{
  "n_layer": 12,
  "norm": "rmsnorm",
  "rope_base": 26100.0,
  "rope_fraction": 0.75,
  "attn_scale": 0.177,
  "init_std_up": 0.0382,
  "final_lr_fraction": 0.1,
  "doc_mask": false
}
MLP neurons of a small language model. Each row is named by its layer, matrix (gate and up: input weights; down: output weights) and neuron, and shows model dimensions 32-223. Each number is 500 + 40 x the weight over its row's rms, rounded and kept within 0 to 999. Numbers have three digits each. A neuron's up and down rows have the sign that makes its largest values positive.
After each neuron's rows, "fires before" lists the tokens most often just after its 100 highest values on Wikipedia text that the model never trained on.

L4.gate358:444532530540535468506529473568578487521468468548510521503537536492437550528439485523553536483568587533513480495541467532461512460463441540527574555466483471548442414482507492492499538527489510499496499519456542527537531462461447469555462488461515442432512518496565481542456478485549512512455490548444489487498509515485475553535524474548532363495433466541490513556492558540505496466560498478556557414505452493458540517506569518477460526480487497479463455469510490512604476481405522453535469606434505476503482513496519495492440560484503587457496489515510570543473489517425417499
L4.up358:515552491498568482503554530523438496490525455420531527487484503455489568475479456544460450474474558543542511518505507509541530434527502488467426468476526537489498428482529493414520431492514442466490486473536416508478401524535514492440472531463569540485553556481570565546549485588495533523548561460523468420458553485550457506520510515503449496501496525524444467474494531567493533469502564451534529492498486494466469530534490493517463429421491504464478517540517534540475450516574617562503511479428515553543459485534508508550444476519476479421503487474540399455473497538466493506
L4.down358:529517514528523522519494540497482530467513465554560573575554560538445564523546494502535499470535488476508515447471508491513517524515424534544602513507498502452468492428529472416470508477533503505486485500508482514502472477544430461538473533478482515472530555491535575579502523547506525492425463507434428507468511548435489492532440448526454436450437512477509593543508499535465513511503589494475508460529456469474592428482528423444472511452509569543476473531575521420547563524494510519510495483515494496487519497462590475534505476492528504494558445468547450519493475533468505521
fires before: "a", "ay", "ub", "ose", "os", "ass"

L8.gate509:480537499483585512432535496582515496518448509517460475497445482521474440573503524452529468491502482470534542397482590524572510519528434470512513462503465495483561490484456518534450486509560520458487540468497532569524485497437522475520523528544532568601449543544467545493509437538554513553506518472520469462463536512454466540475527474518416488437479451501510581577421525487542533506492477451507483461449557437551517529525504528503536500507527483444525513468489386510485527488475475547484481572507492545469567491379489494506532558445550454519556496537628483516500492488512504525
L8.up509:477498567478434505442513522520572466482503568554476445580496529435480454523513494474563441413481536442508497470482461464501521469386483452457505529447608477510497444538510441524532514507420485504501473486412463544430456490503545537552511487466507563477452556517513546510485480476492480484498499486451562530455513526474363484510525561510467483478455531541517508449524492471537567527447550534522444475436474456507530509502476532529498491497527479472517449494587574540513487511426538428469525511527533490509469505476463549568447504516479436525541471554476450485532472483511506533
L8.down509:560510483456517578435454495468500553483506551463560487543491509574488507473552473533462470494549470498517514480505467484535530536414436469572433491540522440489469500436496506444519573464511579549571526467586451538472579470522506521504434513556556512535526504496520510566527456436491525494510533500479515463524484512551542526484594509471519524462430445450486558490568513478571585546511499502488460419507567501437415468458479541496531477487468518448522543517599517522499503501472494483533422506552522479475449416493461490510527470535510447621475483501436506521533433479504529509
fires before: " ", "\n", " P"

L5.gate367:462546450471468432498462488510521470530485501485486491456490446502508531482543488510543486525517584462489523467555499521482516512452505540510535457477518449500497475493458473548475539445537545394417507476527501540514520505502445482576464484480499439475421495493528471516431436505428470528462459457514586535440507517560471547427495488510570489486553487489554519455472544426471507609451481473496560493444537418467523479553510469492495449503516483520466539528487513561575533461547509562517511504546512547500495508471430534471529531513541492491608563513472467507525533400453578549
L5.up367:552478493503574533487563548489495532541546435538473539546511536482500528464482497554528507500507559460497541484495494529487456509528544516585517438594456492469427477506528482529475516537522507534460485510486529539498556479505522528518423477412470469534545419483538466535431494544479486463510592501474462530477461497435483524470475512466426501554527507535495497452533495464505476538487494495471525542489477516520534496509503451531514511527558565499479500524589529470516446515471492567491476544476547482481550506478567527507437485412462464569542475544547565567438580574399532464
L5.down367:423514508533551492503475557505510497440513497497519505416527425566483493514517494542489463519493471475521421550494454511472503553503405471595481530510469560516413466428477516530568450504473530461525454535500548566459445506532597513519480455497498512542467484427558481519479438480505457468529473502451498499470512508475516513460548499512439412458491475588512472400518492484510529536460469514509553466413528546547441453433484484429466544485500488475498500490476530452491489443554513493504462529511515481476593441520498447488508461468518516468565533508456494538514583552567545474
fires before: " a", "\n\n", ":", " an", "ation"

L4.gate793:530483406461509446475554457469452447480457452426550587518484506505530517471418471535474424501490539516487477486581506497569526438450480477539501547455507469457532486525446432494533475522490497501469504494521450503470426500502493482550534509523426508495505512454537438486521385486514587527481458487442509530469500489506481536427530460533496478513531479522547481455515551503497475548479468536449565543466484507544540445532403502522438550532429481565442468533521455428542479481521491503480458498534488520457498508542504552528438424486530402456479437575520452446488563555545540478
L4.up793:563479485480482460450530525493536528445472514532553487466525465502505429476534444532529490469510487508462516521505509490534470487454488499439494494486485557487506534581492547497502476431443566496528467554477537502558482470446547495491453540443470506487503535533539510521559513464520474551544556500517495449463469533529514421521448477492497448498527486494441538525471543525526541534504599417468543503460507556540538421526528514456486480407473497484429506498482511443424481527604493540378503454541522517485432467505517477534540486468577521426441495572533532435479489449396542452
L4.down793:505439475429466469482458471462428512493520534559581484471417576444553456504537532498415519451478489478448468530504457490432504466454512551438554482489526372554537545560546530485491540514482513503454466466532489533486518469494504503417439516420422514536494478428500508512512555502580470503499531480470508537510457457504466514492508521515445510438461542460471464514504516512525462424487509409517526552555503480492489520511509551552472417509496492461531485440432534459505474513466434464526520531530479530447575548486531542421525528463487498495501520569492525546479428398545501482
fires before: "e", "ag", "o", "ent", "y"

L4.gate90:444496457490494488522454481562412523457507522440512462482477457555545445549572445565463518520518500471519511461469439548492457416487509522488618471539550465496494516515483541444489537526479407431480533529526494553494513531551534538524470432555539451580568526486541518525479514449524513486585534486545460525449469549507499553523520547563545490447460573593467519529491529511536545497476510423490518444481556489544470484504550493503531530421466433486493467487485407532531476491546514509494554493451542491459519404455455471513465497457478509450400502446574533512527533575495455500
L4.up90:574488476485479505486469443525491521487465497411583409448468552522453483479506412528483481502430515487521515525539531521510548515548519481477542486488535409448446573509518509486500500460389488435489551421510531532471494536502463483511492457485467510547554485465527550508595516519510477521522476510463412477495508475488472547502501473504494410477564549544446498546498428453531473500473509383502553516483558462453489479540502566579490480472458469445527507530520528556472428478488496516524517509453523454478545420468540489511478490480533517553524593446532471600532467466517442509
L4.down90:498503411489581488520523457476424441551531518434513499534528461534486530550521380551459541537478439457486497464534476515515540503500454475455509460478463481477479463455519506447528421470462521523495522524478473595498451452509463496521478492432506490509537480493488549498453546449507485444510520528523427540412486507507479508579510464532474454443489521544508481512532472503431492480499555480462544428520584449461526452553511465492449500369467484575547490481522532466522507491462489479494484511525503539395538438484480481458497527441464458494429475495542409494464458515514517473
fires before: "a", "ass", "ose", "os", "osed"

L8.gate504:471455502538600489499553512495488502520525512504441444513515536468421509497519563483529584518586464558523512426567449462465543476522482524506488495530429435479492464534580444491486588526510456562508515562520448548501517527517505535479467518529444475582509515456514510535507540521486433460479535513453510485555489454446523523449446462512545470491527494455386493466451540534552442480558501508500544470486486479509576541553527489556501467510456472537431539522492580431450496468459526536500531519598498453478551477486482527588453536498455504487420483464493500469517463453456439390
L8.up504:575455557514524419528489511471533512498512479559496455496488469498547474468535450503447558501490510520517497519493460495554420442539491528436499527492455464510516484509525443531486499486474487456528496448508540444524572538497508514512510532554515516470524502519466536491432537493540463410485523475466523480461479537508445507492505580506558513513489573380493574509481512514511540562532490482519484476511484578461560432462529458526507518493547490571464487464504553474501506450445546467438540543548492499544501468500547473540458510477494519519547411532545404520474492625598429494
L8.down504:468502489509465482441490497475554602480441485554473433496466518501491469507561421510498486495534493438478514559537499439452563511513511534489418490481477479551546541521448536487598522510496549539480510536544493515456474488512602439505480445469515556429582585439504521439496431499500460529425545504476536552470480460460461537554483488482526545473481489516521539439501516470498504459566506531581536414495499469512488473517509417537446499496509489499542430520530483454557446470522447514476492555438461590557449504464481558531558534425537508470482487527496550525512491530500404469
fires before: " (", "0", " ", "1", "in", "2"

L9.gate379:420485565543441410400519498492444536468484500454450542480490540535497451473448585474522474493509552466478437490451494558487553549481488521499477483447476513503482523532517468440458544438458512506536540453471561488512449496521507499472533508452431503490530533517575515540481610443522461489590477461537516476522511526459518491512506553572499500494479490518615461589493452539501483548518493516477512615464470457451587536530456551471452485475504504527524468551457537514532507465489547504479442561497503526510533540437476528524499510493533482540507523498439548519505587552474542470
L9.up379:481549490504491407474531497518510535466535562524441520542556545606543547481495463513489478476564441491463553508498478501544512468557559517520433483494509509453614533530558505458492537516481489479502478469528601445465496490486507508505431420427522572513497524533548580517444598495521498495550532529440547519510539549466503429525565514517553506427511539538567445479496510586496479559425519507518509547511463481468551472518506498477520513487525459517512480481547502508526553465515555524513461448457518540507479484463525608504488487499488472485576513485477458464519471488503551527
L9.down379:464487507471456513510568493462501570615445509534437597497474476462493532479500519466508444485469482473475509497491515414479473567520542475536515565443533580505484497501460520487509542472557487521521547448585637470454464468507511566487507516547516455503579477417468495555537545518508556425568497478519494519517461507518499468470513533516484501498512459553498572477457499573497537432468499487438511509499462502522422509476460538476513520458447529529534494507493418430508476497501466505489535526474523509566437560432559518445569517457459558430563548522464533501460514498559435485
fires before: "e", "ing", " to", "es", "ed"

L8.gate119:457502486436476518552485516590510543510479494550486515442566446514435476539535574527547548487567468523500542489507517371467505481526413476582421527490488494504524558530495480508546544474462457502542440489561544523496406536532516482523480495489456485501527519537498513512574511446505403552504508483487465473444576572479452456498507536470562481533504495500534465463466442513418454582463490452526514480505462366514496501521531502483570538465516530507515526481523479557515516447555485545505444483505468446530525511511537560443473507537459500598457526525518556454463530540512554419
L8.up119:456473443454499452478489494464452442470488414452545534530438533503493463507504527527477533501499482487486511570494565488470442522594476483478518536486447520480472501604521469451442508523512534537494487484505523540460534541551530527455467537442453520521450471480469468469463482513486542532570560513516536489481499475380552432504506533504537506505612483456483483546561542499478545509450609534523448552523537462501565569480491502541524522553533484525440427441539522392472500391461486521582504529458561494512550466502506513490529501455422545479473549578486512483544527514500561571
L8.down119:493464478603473521448452527516531472506425564485542478532510540473528504435491566499562562506495492486509544561482566496508537476521464514548445453457459502460516501530465515483505462532473548471558444500500552485507525452532513505463544448501514526489501474458447506510565491452484495558558469454478536500440497487413511482561558493494555477439478465491484527498492511480429519457548507509494506491520526561422528547477487540491472573494536515424411555517471457473478515465513499461502500579467518521498538485432479464415555485568480478544513563545424467497468485467460538425
fires before: "ed", "ation", "ing", "ative", "er", "at"

L5.gate696:464503492449479453468465533511467475472457522509523489513499499575436548558488534511545535463467488507533449538558573461532490487404483525520544502454553483449472559482598501474450477482449563456538552544476471495475556479530469523513507568501473543514523525472524514458460501442442513456521484477569543478502501505440545517540399445569453466484516507541489486558477565483535485506482482393526517522476513545451474461516544492603460559525592496599523503554483590533444493488456459432481506523497556485467481497495470473478387509534482496489536551493544478475556463497517534498
L5.up696:487476542477505511463469468440502491453537551532478535491436493543498504473506503516446472495504526481559468482409537511440442545545505519558555449506474524480509504409534496548496593603484493478489473465541499446459498394489521455553524544498440518450502529496524455556539444532519449461519483491507510600547481557499498547424516513469529478569470480500543548475474506492502460466549571467446513540527464422447557601507456531515545501452502541528494513485482522391510521450525483570571487527532546524470475456472530474500516560453514526554487510542446491412485440516421482450
L5.down696:522521504570514422516473436504476526478492448554495498512470488550542554448487498561507509527492488474519565513458480535457576494476464543548536476466526428489500497440532456491549513517514499487474519463522468544479525474423437483577490453590531523439466476508488464478506466502443496493476520461495512523476442483444467617491474538554473560486442524511520520440465468572553466530485536423536512513496469506507488566501480501429511491495493532351500538505507492484547511519531514523559506474470564489496569382540502446454519528466567564601542549521446523505545469544515488502
fires before: " a", " an", " C", "C", " "

L9.gate361:466473462404482478604460480472593561509486468430421471546549474503499518508557453474503527478529484496514462537425534552475488451484489524451518535443581535513514552517521472505525504497466475460446463386522471482494596520540522489498495501417459467547434462485511483486521477496469486534495502472506528451464439485467546471520470559470543450485487489517534502510490553487537494497515513499499563537481497446450492551449481537480450538553456432486520523482485471522470484537498452489558507526526510460506533607484496435436522401531493515529574509520459492533536475487531524505
L9.up361:459537413565441540527534476449537515559463515464513544481469583473534424435501532554507468520467519552504532483482510549533478517522520558514547547507381574560433395436481541484441515523481478443501503468499492490541571468487530548530468481515467539541540503483538518565442536484509473447485516484533535522467449539485541539529467526570450450478502513454576513497426549497587564470514531551508472499518495428495510434484531548615451467484519496483504452507528517520501554549448501503467478422565506505450502477422529537538488497521516480508473461477490505469460507509489493526
L9.down361:477509514506489485437528467445502422478480464477501515399489470543482521495517539577486578514521425469483493481532446522556480513513539474600492499455562523531463548426558519480513503484540487459508528486518468513502438495487494534475482540524528607508480450556526474437453469430499505487454476449501457483519518525504459573536420508471502452495492555468521481516550545520529523550503464493525502536512516465542518498504511507433497580406538529626485556504566554534550429459499518511478415474499529505422427456527560555419533525591509552486516449495489429528482554432497538467
fires before: " "

L6.gate117:468422602533534468448541520464508502427529545562549538437495491513533432501460493464550491469494483530542572526595467556402495571586500513469502517471450547454514519477451516436559494612430459479530415502517495545517522487472527430536475528613502490480476476551536463476437498511478478476529496452517464515540521519542486528513566590524475441464505520496542508529472454539425448503532460539476529441557465545483485504500448499511493543521560470448504527458524474538460445415489492516522563519500524513428471543483516512470562494514488488487497492475503480518491498411496540554
L6.up117:512502498550448519528489558510472520546442477442518516515509487487540494469517518544537465495471565516454557473480498504524510492515467511486452550458511479462473560601483528536445523465483488510488540512496577521467536478538567537445525499457424476528465466543498472396550461466477431531468544479478475533517463547483484455449494534519418500550450535498495534554433495562527563526529511461472505468499526612518459469362539465535465485503466521447573559472461460508526535498485497467515521515487509547425477437448479549526567524511552495487431421588461531505518468509539543506
L6.down117:526453478510510459496471471455518495563501453586507497574567505459522462490461483518473520503457518442494516542488421501463519507520459564446515521529470555515443505451441515483499527528542558490492392524474563433504457517478459461517470489488504461488494496490499475554482558508537551474527499528523487481537503530583464427433496555572490430553541413460552554524433501415514472492546467476503548542517552463444497474543527548446477459498438557492418503421535471511487614457498444472497525513420507536464487487536535557493531549553570496553579502468522533475513468466467543542
fires before: "ition", "ry", "ed", "y", "ing", ","

L9.gate378:482484536517534509512455512549526536488420506476552488545499520575476545453447450459510490479534517431549470473515492549460455529520441474500473501495495534505528535488494559438466518406524519507515462497434525555548473529464564437456446516475486449526463449495466575495487517478505489392495405525532611496585550514450468496471555518525462522504542507472504497485537446471443485511459403579527472523473487483487444492520551518562464530472513485451532442415477520493500472478527444555477492497440438403524543497468505495464525500550523469494475546471511511497491539559437555468
L9.up378:524456508462605477499416421458510498497548451492471503467553457472473443532511449533478518504495549522491419534515488443480480617463490544496435470500517562455527509468539452443467563452563498550508479498532467555510517499452475463517514505552506530439487485541420492551521522470531466491485513447486549535417478421533431531497481527532492440536468481470513539457436509522530467527499510474496546483523561483452510526490512559433493513502479566431547496445576426527428454522477478447591551499512439466553423516520491506466466426557483482486525502515527472550485528539534540573
L9.down378:483480494552538517426440497475443435502502507476568553536485480510496485468523521561502534521539376451391462543479521443492456507486494465495480513448468503509472515494474520543528443450491508489495498490600502501498455441465525435534487547531479549477519443431576541461429551450521527563532465560554480580506518495517540519530502521482523466516521447532529499485507473448476522465526545514530501527510573439408441531515460508474495518520523436429575486426443543491527460533529472498476521464586458461521500533526540434422508548492525520534535504443501503469480542548509513541
fires before: "er", "ed", "ten", "ers", "ing"

L9.gate701:486484461424457511564504457514531501505494449516471417586520408488491489552466444505438558491431459442497566515544499523437522575537462485495482407481451615534527498484548530464484528495576549406498543490528496535490473523469478500442473523551489518543550470414469509474485532563592460535571480536475534511507517545551537390522537499576469516496511479495516483441520494503421449530476490543588450492546526496517460547452536508505589486527498480468509514484518555519570542447438527491474545504478528463508508471520524491464492490491432447541482534461540519476473541555556535497
L9.up701:446499475550486468489491448485469477588477507504458556555553435548466504533499537498498461482478500540529465488483548485527455515475492502482510499529546492475557555557538587477562480551482605474522557472521525466434485484469508570471429498573497484493526541563550633473491544434484499465427492445523542546511542406475553415475561483496415535450486467493443523457529492544494527487504555480447491523537538544556480527523514515483506573548550502460493515445500501478487517421503465534490531485547466456587438549442504557525506516509456448446512592434464539461504495492556486494
L9.down701:421530506456509573500517516528581454510496477389534491539493448504503445537428445448455553501549447513473490492534511562542582490510528518549526570521463484569517483535493575511459554441505528533461544440477538524541434500467476478474448458458413600513464501434530477528425492500492515463424462522457480471509527486535464482485505489487496445484470475502450464547522447534470550458472515578465398527516555601598479536519546477528519539506428486567516514478506461475485464491506436475453504499491485518489554549538512453509483514452477563471483497552412455506492498474468477555
fires before: "ed", "er", "ing", "ten", "es"

L8.gate817:440455488489523530529517517539491435480493505444486621516505523444404444432549509523459529470490518457555509523495477556460474456491514486520537445519455494437550531466493458488433494490457438509449456512419467519523491439457532494487474477496499533484496553473504531515496493566440454474512542443442483466516538537484430463466502416448479445519425466396494445524514548519538464483541552437581507457476490481487472526461415476572555530529495443512522534502504542460562577517560492519569538433516509490430475517535506512521482468526497500494494472567558545476440583447510503484
L8.up817:535478487527504496485552512510511506526554501451474498551475484503477494542534439475537495558513562465485522475494599413514540544483565578490508538472539473435489476512439404492551508537453498500536539461500562502520471511520470509501494476562558497502543468501468527444505555471516431549514497539557535623536484476493534443473507442510522449541472460495499497519466565532530523492522564531554497509479458575558505464508540555538498527532498514465430519498440490515580480474451496518502513594571494561428461496617486496478407524518562486535510557470549449537520494480582519530
L8.down817:543471451448504585468495463499454548505544525456446462520513535468538532525499459488529466513545562506517569529533487532495483485451508505431502513470468520505551436462517527533428511467480451483497576513508508474585466468560502479450517468412561501528475491514497506534453487517521457463503563566518536520453499473427521484542553533423545458541511485501536539513491493433537460510483473393568486464498460434548574501534449489534524550526490505506464550576480480530505527491469538564514537461450484480561524467463467557505463446488597577526452428454516513422518548488479417446
fires before: " |", "s", ":", "ast", "hed"

L8.gate687:494430490544511505514506513452530483533449464500467468536522517486529483527472605536455504439442494516468504538539523469505442445473484470484473521480426524539488539579538446452449466496507495499482476521514582486487611526435493537530510525543481446481483506460568514418446475524441464469514596467537466484567526494466542500520429496457392470526427548471511541524456529467414538525492540483523459487559505490533547525465551464487513474506489493473521413565468498540468472509426447506500483542497491503535592470503513481486484501479465460504439480548456454513473484536498416506
L8.up687:466555488449448460588481472482438521463544553472525468512464506472510521582491588548505523477440490525483500455481435462484477572492457441546468567487361522482585513510505535448520521403427476566474474508514486490486464529549465438471458460479537507492495432482459481519468470517501521508502554540475497476462530543518520490509519477476501506478445489448457516419512517485454569477578493548474536518492509506544492504543455487437502534513499480484486473506492528535498457549429469476458495525561518432559621400550488442550503531416500454585497516544521485546448488519520445487
L8.down687:489469465473461493492406523461439457465537513508521455515368498453468493489470502436442508539504470485517478520519489501487581507451464496508482539512451499516464404487471540509498482427434452492477439513479475435454489474510508563460520460460496522394485476494435472536451490475430437507482529595524503392460498546520474473480503520480475503537493465541492530418451455467533501535466518487421516466483489483485491468465509487553518484462499507472482580601449536441457444513529504510503491512515522509507463506401428443550472484488506493452531543510471525482499432455560451533
fires before: " ", " (", "'", "',"

L9.gate77:453483492568454530517498500523524449542414453571553535488466542535436435494466466459437504522550546478567488466542480499535534496479486502505501492540479529477487534513506520553519557438510441555523503517497437563462478495485483470465466457512435504467463445549442486516507514525579533521517404534479521523506484448550539439477468412558511480526416470519498579482601466488477517528506521492553484546551541515496512506543545539551399551510581414497490471562492493544449499537510518532407541471490458496435499477561493466443506458504543504549490526425531531438468455532501526488
L9.up77:442586487537427528478545495538460501533456494445481481558507479482527500535457464569525521451577556498498469421427479439435484535491431483505520504536422525478494533515528475469545505482485448514458452510437492498475495501440554497465517431531531526454380456494468560510490481479481483458520550545537498509581426559484486491542516405428487510466449420540552511503505486525499570487538552541457515482497539438534464562572482433541486549552544527507491488544525535544462466529487563500446483522485481487443504509453483431497481469480459552466516486535470482502418404447513507528
L9.down77:473574534440512596529483504492512463496589517503569517498441489565554505508527459463472622523535514471500538458516456536558496499448478539469486523464512455505490424529432449469430519456453420510531446570521550452536446447441504441548568433509526500531456480512510473468507534469478533447532511543493524439438565506552540542480457475474465544505532534505462561506543510564519552494547531487475443454521466433469510510483520586560501522580431451469439561539517530506493486484452521537464522485433449466481533551527531516512529390439478624479483476513463470500530490512521506569
fires before: " |", "end", "s", "eng"

L9.gate224:520509449584503535481485479559466490520527495499520499487539425504467466501513474493446455425441529508467489482509501524435457520448445479523515474450479498490541383441563502494472550455427481440505481511454600483471462462478482505540473433479468439566434474393510549509489460493478491534483521445466471553469435487486472460511516556492434475433410468524538421548478517459518567431467486456503555458506513503548453574502498499467470512462641462479499477493568440481473498522543493537458450459471513471539449503480478558540496480482515531522518519507547494475468564489514476425
L9.up224:486614546454457478446480468550442431456498478529469549580539462574524569483467530454486527508486521541469486528525514566444549506512513527518479452449471563549547541435581485487503480420528495466505424521436442539488448501488538514442466501485558494466484507431504478501518515472582510418461514526551491538487471442516489454494484497559535497492524523495531582530599472581453532492511510494555566471515508480544547502456511491513533489516539531532463524570465514517537450471496445500582432466547452516504485507504492465548542565544514446461535546531531434470544469490470447512
L9.down224:464520446492493538425526497513494443466498533544498505538482486444475446592526497449469527520463469505470503512495497467455533494417506480566487437478486526525538504446512512446485478456541539439512497431459453509522489484516502539528510519537531495451498416502534523517495488509468521480542495587519453539511475590478489445479490441542508512473491585527477485535488568508439514530432484468512455445444552591520578501491540465469580517471538482387392478498554545508577472473415509440472546493507555502531485551449583501501466533525474549545519571451465438443492534552521457505
fires before: "i", "a", "u", "ok", "o"

L9.gate349:519558462468488520523457391470470477554538547453490515504481452487470495484479431481503408524498492538539476555466436442453544544481540485517521491522481484417495490514556459459470510566540517461431550511539523502469510531502527554464495488526509571565556474488510559493499497541596535571618505447573581445444447477481463461530587502483494498504447562490473534548494516561492555512552485558489543520512523499506494519472525501548489515461507403442428482483446465483594483446512497476466444414521513431543567544524507518533473491510509466442508552546506566500502507528530545452
L9.up349:496538454456481509438507468447496436488510496512493409530475471520520488455537511442455432534506544530530457554487495459447511501567484560439563499513484503515542481528556502488545541453572500557484495477464482531531462500431470511480478495562547592513573472509588570427519422562571534524519490538506572492505491505507517454513572495530525450500512516525544533505496524490446467525478482494454512523461556460463507424475516457507435534536445508460502553513428519527480489492547457502474497492443542542480483549369534533509533478469551434568471485523476559538499494438494507534
L9.down349:553463463515518553429447475518489520471544427460551447514525405491452509529534535520527483539513497476510530432541500495516526489537492541425518500537423510527506492451458554496516582438466524527511488560468572511538436544474570509515479507518505546466586517478527503498534499504433552498519526499426439475441503496438532428496561581486510504510461550527479486519474442491512519479371541502479425539487531612453487425460538526496534525484464534465536535494474506479496515479538443486530536564472503523491515535563553516462523466426450574436463540513425552436545497507517522520
fires before: "e", "es", "y", "ed", "ult"

L5.gate682:484501524564459484442607487459538541518497511498567520503463499442492547574495519515532476477539479473519544546475505520492482474461460441559537410488470472524474483473511441563510550472446519455431537476475478537527494506469461431421415564483462493491486534484446553509446468513481528471550609481455414521448474487571476491501521477516468466473531502524492505526512544533506530467498498472502499532425501503548494584588426477510518525473476507493531519451466493521485379482499488529524510425517451477482359486558442551442500533521494539575534551553475453501512503551505472530
L5.up682:503474520535417449508485469507557518497430444512480534516553449489449488522501568483515543469525482545511575560470465404467471560503592521404454501507456463499413486480504477487596471498472526521537535503447515574516479478476537444481391507526467469478500437556514462512529473524518534497478488494440474546468633429444493465576546509514493431502509527519498464542541493504573540437520517490542499480531453461529462523515476516557499534485463543498538502452452424516524503467539512558501516415480504491458468493502537536528516462480500543481559422530495566462477483523463588456
L5.down682:430597547514511465474455449464517537441519475528495486523497419530470524512503429499490512451496506591510530480426479472486499518543467515487547515484521525465518445445551414518568573518597481503471512460500482536495518541515498445539547430480516506491478541511518502444530436462448430531641558511549473468576540470480513452518548462467543557528582501504554525476554561447400518474498436533545495526480443498441491523508464455503555518515453521490473436545541519456560469521479519512562495573476487500489547479524459475505495477458503503503501449490513472412463592490553473458
fires before: " |", ":", "ation", "′", "e", "am"

L8.gate238:484490493502498455495424520496554478520514530594502556555539587448447509563502490450388423425468518485462503496605510545523468550398457511462540445433503458495513517491478531478460576522436450473486515514516519498438459514450462462519463452452499504553446501501474524547530455515464474533498438439494556561528507483455513490526458526564488457497454467530478450534490522508562518497533575389455474487505520491524535519539523464554546509534499477559468481526476550515482382472498458525430504480516505427533542459505435482455531481471414555455541474473548466523506538532499519566
L8.up238:573509435504509458522402449506485409553521411512478452482478502489539493502526557483493529489515500495417482478538455589568447513494456448396514529506484494451523517436555479506508492515485418499496472557520383490560466451511497519527478478503549509573508496471506515597543476491425489443549523455514548512446443510452490537487515500484513532577534460533567496478443531453541521490411474447450527586460475470519510544439507508479474469528522523425517483518482531449518508591469461496505473462536566536616510466523535501453480485467491458558446497527496479487538502425549523520
L8.down238:490500429446522493500400516541511433495494450480470552434553482496435461501426469473447493450466439548445488523499470561523505502456553503550440500430494462471410481512436546508536532447449448521483523488484584496465451488534519411506526527503495504511483503472489477535479553522479544494416500510535488537491535485438469475442467571534501512542523477522573435393536506502503521553559461583473471506528535533499489578441461508511472509457461501566461461524554507493514484411556438479522524495443468480481488564538491545459455493544441494456462469485538529494458556447498526544
fires before: " (", "un", "ard", " ", "A"

L5.gate871:475451509503485461480563560579493470461448363511486525504510518467556469562460499501453507497406482528456458493549556515505476533542555492483482534496521519478553573489478534498519450502507401482510478469454511527553527570513477517460493407496517461575479526524512496519500506527438514510493490459525456485510502442514511468556562532495563492445535459518541473428547476428486488517583450498500561531505589522471506458471582536466473517461565505480436538465500502616482511550497469524495520505517496561503469524431452488537521503480524512482540530578449438465465415504549478473
L5.up871:487482567549496494496519463521577466502523514470533491446506538486496502523502555402476489480500572540478488540537526505486423507483510427559483526493522514490484555483471415470608574517496447473514485472479516476498507452468531565490538448562453457544529480512505529507465511479597411523484406462469533561456512516428487487514523503464531509475455470486539478500506481535482571472424505515521509470472490561416538441466506431480403397489463552464485598488572562475509483528531546479541539529447505503476457540502503476519453459514500492498508430472509541506491466442498601490
L5.down871:467514487490510452582535463544503487575531483571524499467485439504526539483463451532432587446452527441447505454490399494531536484492489434500577490526460568478592557508437480475536509502444540491529457521470501545454453478554559529483511509519522525579490524464474437472467528446466461536481501456531417531471457476527441498531480486488470473520460531470491482433535560498471483493471507580465506565491500470443531410501452493519465548521569547510467583540521473506485442442557500486473488476413477462483454440486545487458429577496543492504495520465501533529464479565468562449
fires before: "-", " "

L8.gate453:491518457486508469467519533473438487432511462520455474549536457460498514438511475519438498471475522436438507438543484505455469572488528539578525502505535524513468508469581508453510527515464500486537545493461463561502517483402438480457478477462509479487480464509518501531484533545543500459521489528561557417529472454494496476493467483496558468460529436474450505513545505581542531514517474480562528545432484529491489520535435526544484500480556493572498516511568583503564587530586524519542419461512521450475396550515472499563524522440506464413460526538505458460455552465530552499
L8.up453:555524494474400508525586487596555465461451577531534549495570464491521460444535500489495465515460502500539518457455423513541452518556492390534582533497489494456514486456442455456453491446510555495495457494482511481484460488434544484517471504515461567525446494448547507480461506531544583507519539508534535457488557512525493479523465479539512496480470493454556505533402478538502558452487498531528503426577528462517463545435434509480458511501526526482530504503521437480561478520485545484507484537484482487480495443541564498524509577506502522499521491481398504453512457538515465469
L8.down453:540520553356465475534544476472513457469532462582527476503482441562473462485510497542540433401487518510498443432497486524577423548530481490499478497482545579453534448515519490471520443471514470517518501540546569485498475566557518498497452490458529436478486471462481509445518558481495498483532434569460502564464522499509529491466526601525544568467497491511487504429542537484498557507472492452491558530557560539472548532493469489474539453476586491512512492483499467528538441536572522464491458475511477519516438511539512482560427521513437475437479513510488517483525497495465420494
fires before: "i", "a", " S"